MLP neurons of a small language model. Each row is named by its layer, matrix (down: output weights) and neuron, and shows model dimensions 128-255. Each number is 128 + 32 x the weight over its row's rms, rounded and kept within 0 to 255. Numbers have three digits each.
A block is one neuron, or neurons of one layer that tend to fire together. After each block is what it responds to, as a language model described it from the Wikipedia text at the highest values.

L11.down518:109108103112118104117096146134088108099072202143118143159124122150097108133108147163137127153118081155156084197135186124111135175149095097169183130098122117120169108083127191034092163192171083117149102170079195135140100146108166118148172079076104152104169129147105150092171086098110156162072172079149180181113125096138045120113104127092097132136158151159122159109073095120080145122087
Person first names. First names or first word-pieces of people's names, especially candidates after the party column in election tables, e.g. James, Harold, George.

L11.down584:137194064154121128159129091154151094118122128107110108167129101137120139244117138093145142148101081137143147134141050086131140150151104103148101100134162068133127155083111097090059142110098128161108180121144127094121154143161159136141221124141121095133110171077108109135172175108081126162112183134119120144085118149124165146154147179144104129118131130143176146095105150143128123128083
Mid-word fragments and table markup. Fires on word pieces inside split words, often in tables and infoboxes (Ti-er, G-o-als, In-form-al, Li-censed), and on table pipes and ---| separators.

L7.down3:087135137124126131132153109115151167130136062098125118140148141122119084099142138099128174156085144067088085157127121102139101084139061133141122122077076177136149129150131116164140142131173096150139124146115095069072107143120113134132064169109078156165069102215069117154052184125118114038107130126094121149109123119169151142109186136166161114134110127118125153124056117151115177103157
L7.down119:153118120110147085164135124126164121180118142106115120131096180066076121139117151115063136144138143187135078182122063097101108219101093110141102042110141093141100053103105093097148088121174117124112089122114108122148091147125145157125127234174163079110136122128120087117148089130153107132104089112141138199152037207136170108120164135139120141165142132152224065094118141153146117125136
L7.down718:119091116130099137131146129061161092142101156115156091164154100133134158172163140148163118152095085159120114128109207155088181111146142132112120126095119100144060148089184136177088124117100080168157134103111125117159096090100100156136086162157122142077132124149080176094059164127103079174130099150104121081134136120188146120147115158154183153130120105193115150078113123074107167171162
L7.down867:176129173093091158123129122095150116112141119084114108159114055112144095082074136100131084143113119099148128093108099083108159139113083151122039178155129114128126168137102170137101095120127116135170157154154104071209157159079112082092106159095155055091119159071086160156185110127189096104070051122132210128116091086131146181104121122116155189098085112136129123104122189161139122127089
Mid-word fragments, clause openers. Short mid-word pieces, often one consonant after a name's first syllable (Na|v|star, Gu|g|genheim, Cy|p|rus), plus clause-opening After, Since, If, Hence.

L3.down8:140099184105150103144138170142122123154156139104131131088146066097152112164102141093093124150143098100166137141164172182105123067135115141138157150135164133112124103103141170159128153158099097078093074154198137165168129182142107136084169172120045122125121133197094181167090122121096126119154201095173110127163105134140099164147128081177145153088115051195142197121105127145119134102135
L3.down53:142142141132143114109146128163193137178120141122173078142128072120099107091136117119174175130153148157164129088137080126147152164178080149071125139135099137104090112139168080110096090095129165086086167137052200183092144131167111085128147132109131171114133054156119125144134190153139089155113129093083146168121094154099151161110148125192139186108030151107116153141151140167101122135114
L3.down99:102120063127143123078099088123092134109166108176142110129091105126173155083117157102086146098115150075156150130105102111134164072130136151137129110138095096131180125128079130142130128121120106139109129082163078210113117120166159168105123169165135095102076113122018124135129109067109157107118194109122122116116123122125079132229098147115111137111082158142129168126108092060127132145123
L3.down102:167147111185144112094174159144101100172181160107129170079160164167141066135081126115108115143147172159113126178156152105065097116092146096136145156113135160099134186123126115189136114143128089123131158103104143143174125125153141166157157204138134131124178168170087123144156126079131119122207133117104156093106125123157180141137147129125137177123109190136150169140110180129101123153154
L3.down217:162081110191142144112191125116085133165112154155123165129126096136209154139074107139108180165071065096063143123139124116138093179135085131048132111142166136148139131129134108130090125116119150136121153117156125142171107189097152067112104144099052139131121129200125093118136147139096177064150210092145101148097127107143188097126135178102160114098112168132180160088138151138156149153101
L3.down256:163156112104121117134144171164113107100126108150150120125158134171124169072136100083150145144146119104137107119152138166103163124122116140072144153152186073086145147119109058208168119153081121086121107194032111129186123157101137107124086111094169065161162101126157152122152105168120106098130177105131172149099117108136152082150108184119053135105083130169176141150096145101088129080092
L3.down363:116110124121180158129128189161125159098111081110131130133120142094154133083106143212169120124123145120111127142173132095149142089073123087128125156106116161086114100184143125116167120116108151089092074154115169116175138114147150161113128170122101105151127142098071141199133143105123154104116182083142147094106131158170116163165105082168149107145117154101157168100099154112145113114154
L3.down426:145108110131168126079092138084139133125128138101109089101145082168145121086128134115161155076144149116169126154170155117126068166128171143203163175096169184156138126138174087101093140071135138159111158148143121132116125099126136171137099167149139156114154130123170160098165155201087144149146099215070177062089145120147058102137157098107141098095111110107141108150156193135121150138125
L3.down489:160084152151126178145144121075111157200176107106107109116109140110071132145117121140107158113150047172148108138186110104166129123113136150108180121103149131130187158138107087158154128120051183112142134157086147113114086149124145151133164128109076075154099146187074146103074089183128115115164165139127160156135175109068103126103131050168119043057059103100112091153159125129143119130064
L3.down533:170107054100121097126105222071113102057195091075073133135195067140097128124108080076183144090115139171085130190137126162082119089100158106114161112126123129100145113183123177133137150144090139104119147165157147153132153194129119120130139117122064169079172098185126189134106141086135156149105107148160149144158116124128188149094176065101155076152083145144163103108105116128148096138121
L3.down664:126168128106131128181116191115153136159096106114084077133164099145097107154091099174181104156156169187086120121150107101074167133138140121115142125132138138132112129117144146116118159206097125158203224151091123049199099122081158186148101118058097108182149078141130154121098107132157130083137107086103120113108126099105183114193134038062175163134147179161092126152129125097076159148121
L3.down740:162144147165138104135167128177089164119141112155169114134117082158142184062184110151145159117158114085150156172133137183087103159108157147098095138149171123115128154140136146160062137155123124059076104144133144189128123133121159135103164123103068097127142111137130117091113151143137131124136175131116173132098122083183167155185171117118134150127101086143156148210082099136152090103151
L3.down807:122086133101179196149145064158134189105170089111140135112114160109126137105166173130180170112091164096154124094154136126152167099143145140129122103079103160177148192134131073153125100182177118131145140082099172121099154099116123202117152139137157118170076132173100087123155154150148079214134106120118103130081113130133124214136132137098110133097092128138108118092141162131085121168106
L3.down817:136097115136125098124107157171141130126172078115154146132119144141118117078118139095168115118116151106083119143161068190115119141074141121099069103161127143106128107195133057164114147134131099142122150146098082139195096120128085071156097137121161134136101140173168154136123159111130102124074139168134119069118131124077147096082148073088115166155183119121092165113141149153131149166116
L3.down924:091175100103109099185108092133136136169132190135132139140099163162120120163132129125141201070193184181138088163177108132124075171113179107084125129175111113088152101104103059135132140174103171102148196133146150081156108095144092174160139124073158126133101123215126172177124168171116144146103127088148165163155142107119160086119136112152139155177143120198156115148108096120086149105073
L3.down931:126144141133098104100146156062177145114165169106092055138147130134168170153155174076091195049143077111138083147163134143151242115105122099113189069126173141069137125116100090137187119082116128152138132173149117111141151097113085164154140163140105154126088147134057120152197189105142131176151164138091094134101090117141125139150134085118106097170084123155106142157191164142162158160146
Table separator rows. Fires on the |---|---| divider row under the header of Wikipedia tables (squads, election results, track lists), and weakly on scattered name fragments like mit, Vi.

L11.down693:127082142127130140120105171138111089188130140093090155138108150124119141121132134141155091094134112129152104177149113081180117128135160139125128072103123121126112106125108094169163072130141228117174131089073174123143108110117103149084122136102093107197144101150105101122133117166092061115128184109131104145143141128131106160103135101104187085146174103082101134194107158122197117123167
Relocation verbs, table pipes. Mostly movement verbs right before to or from in biographies, especially footballer transfers (moved, returned, migrated, born); also row-start pipes in election tables.

L3.down56:140130127108158128129092138127128146139067097122169165105197132106127096140078172102170134151167181143160152164113099103086152028157120083129114169085129118118149159194168187134070164115145180128123087145165102099135108152122088144145096178072094158136067198114102154116099084170136137122094111089109106164125134118132125176142189156132152154155102168091095061112145166155134142157135
L3.down96:093120113161116134119103120108043101146139118153110066108111090069111159087107058167111135089128131133128132145092135131133124147127126164149162178071166095129145142088090100197064136151164128099063172174122063170135116125055118155113129145157158112102041087116143131110068139158140086174147084095113116169087186118121133117119038078122093106061125147128147166123102117134104087152132
L3.down139:150168152087108111165124095144155105083107102064145177131077130162065152097156104166133119187172042110120105130115116108129124165086095123140125103126188125098143122149147167156125082077124132119069120116147187076126101175091210104111158158151194088099131092154151168144124170118086133118166134111129106155100140124122154126079077131140141143112161101111088144139187107164082112150178
L3.down212:132129101163140109134074126082112064139150177146127164090119133087099117153081134124071172110119132082110168147085134119133120157148063101109097094150132153107139120093111111131153154119151151126154198143084107140185107118062155150067182101084192132108120112088145158101117171113188139102128119116188117155096129079189114094108135129153123118132080142120167138108146123200092167103120
L3.down230:076167127091144122126200124192143079109063107051164127156079118132116133083154103124074105094132185177039141156138145107189172124113176192135078186178118075145143090109150067175174119035090140101058155099126153103121072140124168148061101094072106108106170150135132157170116144099130109069117090093152105099118136138126173090093075162149136169095139124067175115127105081156121169124123
L3.down272:240136171120144152167136124105115125121105105171162120171154058175109134046130136120156097189136153079144148156128142127115100104162101134147071092145162159130127133186081162145118130088085170153073072131141119153111111081139082107130140127131160126103169089090085101116135209108123177091227091136089140133129187069176138114077130128104123190100194153131082171093140151091140125129155
L3.down329:120066150163103121087128168128115217165140147129137132101093119096123120140105138112117167155186155175087113142132059119156099145160131168084052124043156101094107141086109144150139140148174096130108123146149124109140105149167108114169129083182128106131106130124191171119129102105180130099096109108112137150135171110134056166161142119136127130125150176169127141119105114142154161204127
L3.down346:080107154210129184104159102128080107134135155121163128132069124146088156166078145154098133124165122165161123130157085173110111147088111158172147053126136185113060140120171125118133151131077136143219131049115114103105105172138096135178097106125147161108120165127108152111140133063103089151138166100117166173105141084176114121129137093119161112130166131082177152178143079150137138135133
L3.down453:152129128092147095123157098147137185125206106130137155082130152148113163176137154148183124172152138090165157190128161083104114132125091142075140131144122098056144089197090169130107119144122123158125182123151124077116113177085159197092163106126091158143085100129118156101111158178113088145107052120156043176146146134179141095066177095104050145123171141128158188133232143102131157160141
L3.down458:116131142080118143112145182168136094142156093166119092147134098152177125148174083090122112159119095090160130169083077094087162082072120105153102155115114054086109095147134123170106129107140142093180117143186131135100143194075090124176105189112130198149099106078110079121118119112145062098132149097132076135111082156123087142122148152143109103163128118083125073106198152184103137160115
L3.down534:088141168120107148088150173115089085136058086150085182158172092110156068096100110117094108122097121194047118152107151138154142122152094095140142102119110142144125102125106088118129147111104105121116152139118110118132156162132146126106131090065088115177104148123142208149062144154130051131136120177120159076155113173104088079156149135190158156125113147127186098228119116125110132100156
L3.down595:112109092126147154093104135141104164122077107078155169091112132072118079141135068057143140124128072119087108126133168167154119116097175115092114139085164103101137136126134117193098114130143109151121138115125123099139061116065174112166123122125141078098136113123119152120099174110163135112086125137165111124142152185136125145162157123081142147118133153153028202158131154161084126142115
L3.down690:160070124122088104128124097189161098085152107136223147108123111092140079159119147064116127133146103129067092115096099100125136112185166152149109116139209142161092228140163120164146094106207127077133103159100095061165139134076140130131185187130109111073096128152141139146187096154089170151174122136162087171153170135100070155163168116173147170111105096218136109097130138102114132142117
L3.down749:138171104185132154187167142171141159076124077132139133075116071160069100156126164137107169094134124132177141109132115102154115153146173124100069114197116096114153134189084143133100114101124133165122156169168123087107056097155117176144135104174122164148159102097075118082137132150113135123133137128148164144155157106139088108093055125132156092113125108086101077116163129136133136087093
L3.down832:129137121108136125089164152133107145128171116076130133144117159114128125108053104088095073133163108144162170135060099140117173135139125121080092114105076194102109157148131090156128172139083097143112110112158157109088110130094143114143133106131148096137104125145070100154170140167093073126175094074108109152143137090117052133099120087144136181090134125083076165127123157147088085165153
L3.down856:078145134131074092168129091182133133085092164092126117149105167089135172139122078153121112118106067168166117147137150122122125109134165153142167095095139131085109153122129083148123093092075136183084065084182175167105105153175189070119168095128124136158064175177153133108121163142140132107119170120121172133138152132120126095212149122077090106182142098146169132073102125119094151176156
Mid-word continuation pieces. Second word pieces completing a split word, strongest for "cade" in de-cade(s) and "ugh" in Tho-ugh; also Cre-ed, the-ft, de-ci-mation.

L3.down2:176144110090133176092110122127134116140075178139129123129133106156128130072110155129114165102186106083138054102137060125110147187135156132115100127088149177109168137131119063178159078116079137086136118144133114098106189161162108128180126122095111117117086156151103104094095138140041206147085085120105175074108126144134087125175139157092122125112152141142088108104124128145089112129106
L3.down47:110139136125105104159154154172069153112136077122073065160044180202143148143207087166093079109098115201100145129091116151166141141140144150120176122169125158100113108182082156150164062135158088178127111070101227133172123113125130109085111166115115085084129074109145102094141098123129118110082145114074135198079132129071092107085107139064120169208153146157163137158167143136103129095163
L3.down207:161101184093160119174129148225137127231127056120125138079133134196080140137108110130177066107103121174072120081089161095166137112130182159111115047157121082078135104105091148134117203122096166200107135170066151123131127169112090098146140131141155139212120108103139155124127137136132163079114074104144113116157158065149111112120107168126153143137147106142130139132148126124100183177147
L3.down287:105109098166137122186140132178123099119156115142129161128108147112175084117127133130170096178142193107151118110139046120105145148125111141110209144127139161122136152163106165133114102102140183176144152145084122120094149140110064114157053166097111083117185079153149109137125155121129125069055111089156080158139059155168103099119152119123140124112140221126173150085127159188145149099076
L3.down547:127139120176138167196070121057089151132155115169188156143152143098121136134178100135112143129092142170148131093134114173124128156161193100101164137094109150135159122128108061169177117102087081079141066086105098113118162120125126142168140198148152113135086097121112120157135124129114172135120096140116110156147029111176103127150184108130059076110039171115126110129095121105121127115176
L3.down552:162123095160177160070177140116110091137101135089187137116099155137136174144130054160117148131144171148139173115130112162112130094123086131080221135101121190194161117126114176245131116162143072125117095086125124135088143074096158136127127153111095138150149139130138109109150115164112120071114121165125119085188028142138086132148152130184124119113128125183171105137112197100096145107133
L3.down610:100142121166079115122132169129186155163064108106135149212080152106087131081099120149093124082058116081113124168089113165107138117119163170079117109179131110184133171170141098159126166081126135164160144087137088143149125096160124119149125082106113080135171146120187180137116145076052143113095134109104111114150075129097149103128069123059103139179120143096131126109215177125114146154074
L3.down646:095119088095126113148140084115069102164098072096150155092130153063107135147151175054111130114142141176104151141138223093144095129077145131108090163148132186103197130134126119121172140108109115214121111102143148157122119122082094163100119130031097131129127126152186176204163171106147126107145141112088122154094154121194098151139116159060046143145141157076149111136144114130178128131150
L3.down681:122154144155152082106131082138158105120090061111071130165122058089160151170085172090142149117148145170150102143141136107075082098085128111121102123170163120073141198102095128143121070095134113144106090131074089165187084101127102071069122179150105148151115088127103184103139102093131110113121096132056115136138170127123135122027124116182100099124147164173100110219109074127158163116142
L3.down713:161093090137106097126111095137125107178189101140142143135136096141168197143140090083185186105140168067154122182158140160157175063145145106156165104061179142067115107141132104192101164116109111160161140119140142109082121109126166157094121143099150076067114174139099157195117082109123149064120160104103142107183100104109101115129184086164136178117139143050116115119120126155125159117125
L3.down737:119174148131080152093167125166100111143057090161106135070096169056154120135147147092071157166123097102091127183071191172152171184110089055089170079153141091188082174134161069151136121108154127173151144134129161154134078137117211150160138117085130098136151116126097115119146094107132107125126102086134143173116081090189141063135159113209097090112103057154118092154105107125106147149100
L3.down844:100109131100123121121184118158116127092067179086110145088123089116089157133139063090141164143117106165086127121105114165159097145151179115127147147132121088110113151074062119099113093171099072101179111103145111093149037151145142159163167157122133145142125064116114145109160168142111126083110104170101110133101110100115144152148049109128182102136103106094131087143117110120123101102162
L3.down889:135096090171093123097146113132112066100135132080144150206120105117156159153137119200081155181118125132056163129121124117145088136132135189116154157088088185117126106112074094117134122130111118144146099138130121162172105106106163132134102124075140116134096059046152109156048092139140118076122140083213132104183099131144120105123140165189105127116131094100134146196120132131103143137108
L3.down912:091133136158150191127098126130179110109147056074112125212041120097125155151080092116118135126084122174094151058173180130110116147089114170120135176109092118109105124110117081131133107079082136118080157162165114147103155148092100138121152089115098125154173112042146096119144122119123097067107140112071015152131123191147087118155147177064082125112144142131099178187131127158131124135126
L3.down920:091110112094083138110035145160131085162139110085127082150138064108134114120141100093107140188104091105093122080106102076248193148163143101186111116124117182149138112151143089091131094193117148140175190093187101133107143114105144104144102101100150130108148154174161121168114179082142133112157118107163179137086110071121093088113145097102083087131142179132086072113168104064138113169101
L3.down974:126132118094141145104165104086182078126121132123117097066165108097187167080115120129129089141136112093148162081062072086121187174124137146079156076166072153084138126151135197096104138118164099119113126125162079105198087156104141158209132157121136125128114114122133077125130201157140127126135082127107101102101126157129129128138190112110135131096109098138080162138111050049131069139103
Age in biographical dates. Fires on "age"/"aged" inside parentheses after birth or death dates in infobox-style lists, e.g. "(aged 75)", "(age 39)"; weaker on scattered word pieces.

L7.down26:120100145112149141119140148111151106168083083112101086141130120128152073125176140146075132124134077117157195147158062107137113097165105125160128079145158107137157139197083148104019120138122115114106116162047165138169117135161108091168105092127060151094138115159091116090125058152117108137058150242130134141136085088134099089133131138153084118104150157134116151062133119097177150119113
L7.down124:075115131190165109065121132113121110179105150131118102184159132134143115116110149096108076157097136135156130182093120119154134148162228127129101099087136096083164157080111159159094117102150161141128078146145130131184119167159060116132149164093111129189113109124151110132063123125175094100150166084175105085125099176107107064106112117121178150098118179135151106085139180132114165148104
L7.down864:130100183126091187105204137155095113132144108097164161107122094100125095122026113111200070104102131164101146166089074122022103189107114083131125214137118111129153163139121119104135119081159143157129165132078153116115145063114141142186118133095113104124090121106158146115117104147119157092132125152107119166095111145124094134128058140116160118179123105142144144125079099129201166110100
L7.down891:176099125146113057134107127181158142116149154112151172094101109157148113083151107100126208125175157049133158073143084098131106118109116120124156120095172093075039125146177140154121076179145163100080113157150154100144106162098181135084161155173101188154091128111122132105095186115098139107109133109167102102180161123144131137050091190146102151086135129127086115096094068132177107100103
Lead-ins to numbers. Words or word pieces just before a number or field value, e.g. "a total of", "a number of", "p.", "aged", and list labels like "Modes:"; also mid-word pieces in place names.

L11.down356:135158107159119125102098107172117110146138125072156129073150109089107148099126121207149193155154097154199124147173156131132140122088108114130128132099142122108099146085107134108116162072103143197133138158162204211107139148195090104093170131113158125156111157119087168177153161119186156104110073101052128110139090149103102144105149131157133136129079145090137161087091145153126062187114
Predictable-continuation tokens. Tokens whose next piece is nearly fixed: sentence-initial As (well as), mid-word pieces (afterma-th, undra-ft, divers-ity), and infobox fields (Occupations:, Draught:).

L7.down58:149134142116146139159194158101116117114130142123118185161154120098111158093135169157129126181098094147128119163093137134151132096096119133125124151136130109182203221081140145102106049140094158135171144139069197113152150148122102159109137172125079130143161105163178200108116078142129136165102107146149127133173134113108153121150093161154103155126081127130138127108099131094189087155140
L7.down345:154085119144103087134193112188134120174097112125178078135179105120125176173161118128179141110139149102132137167116168100084175127120139146149153184081109106123149126120153191072101104164158110119154132118134144047093130143063103158063139170133085133114126084170120147102100081115111187084119105142119188145146159178128066112102112123128138075116105079121073161073145096088148153120168
L7.down568:101105146131142134137136141151118070052108132180117146177119076124116128184172105139148127154090162118107132096084097115081092152093120074172174120184109144179133157108067082101125164180068084091122143149149153167095103173111129127140084171191047105075103167159161136141085085121194097125126138142146126126141098137156116137136133151174165124151146121101138102112131110084123124124132
L7.down667:119116126094121172145107127123119096145163181129165089186095131150137163130134099112142097143139093161133153148107112099132115106091158148138061141181151095115044186182160155149070170145186144106130160142154119146139107181097199098149113061155060149155136093112089128095163152152132107133156108138082126107144144209133141080141160135161108153111116138177107140164121130106126138139057
Sentence ends, table separators. Periods and closing quotes ending sentences, often at paragraph ends, plus markdown table divider rows like |---|---| following header rows.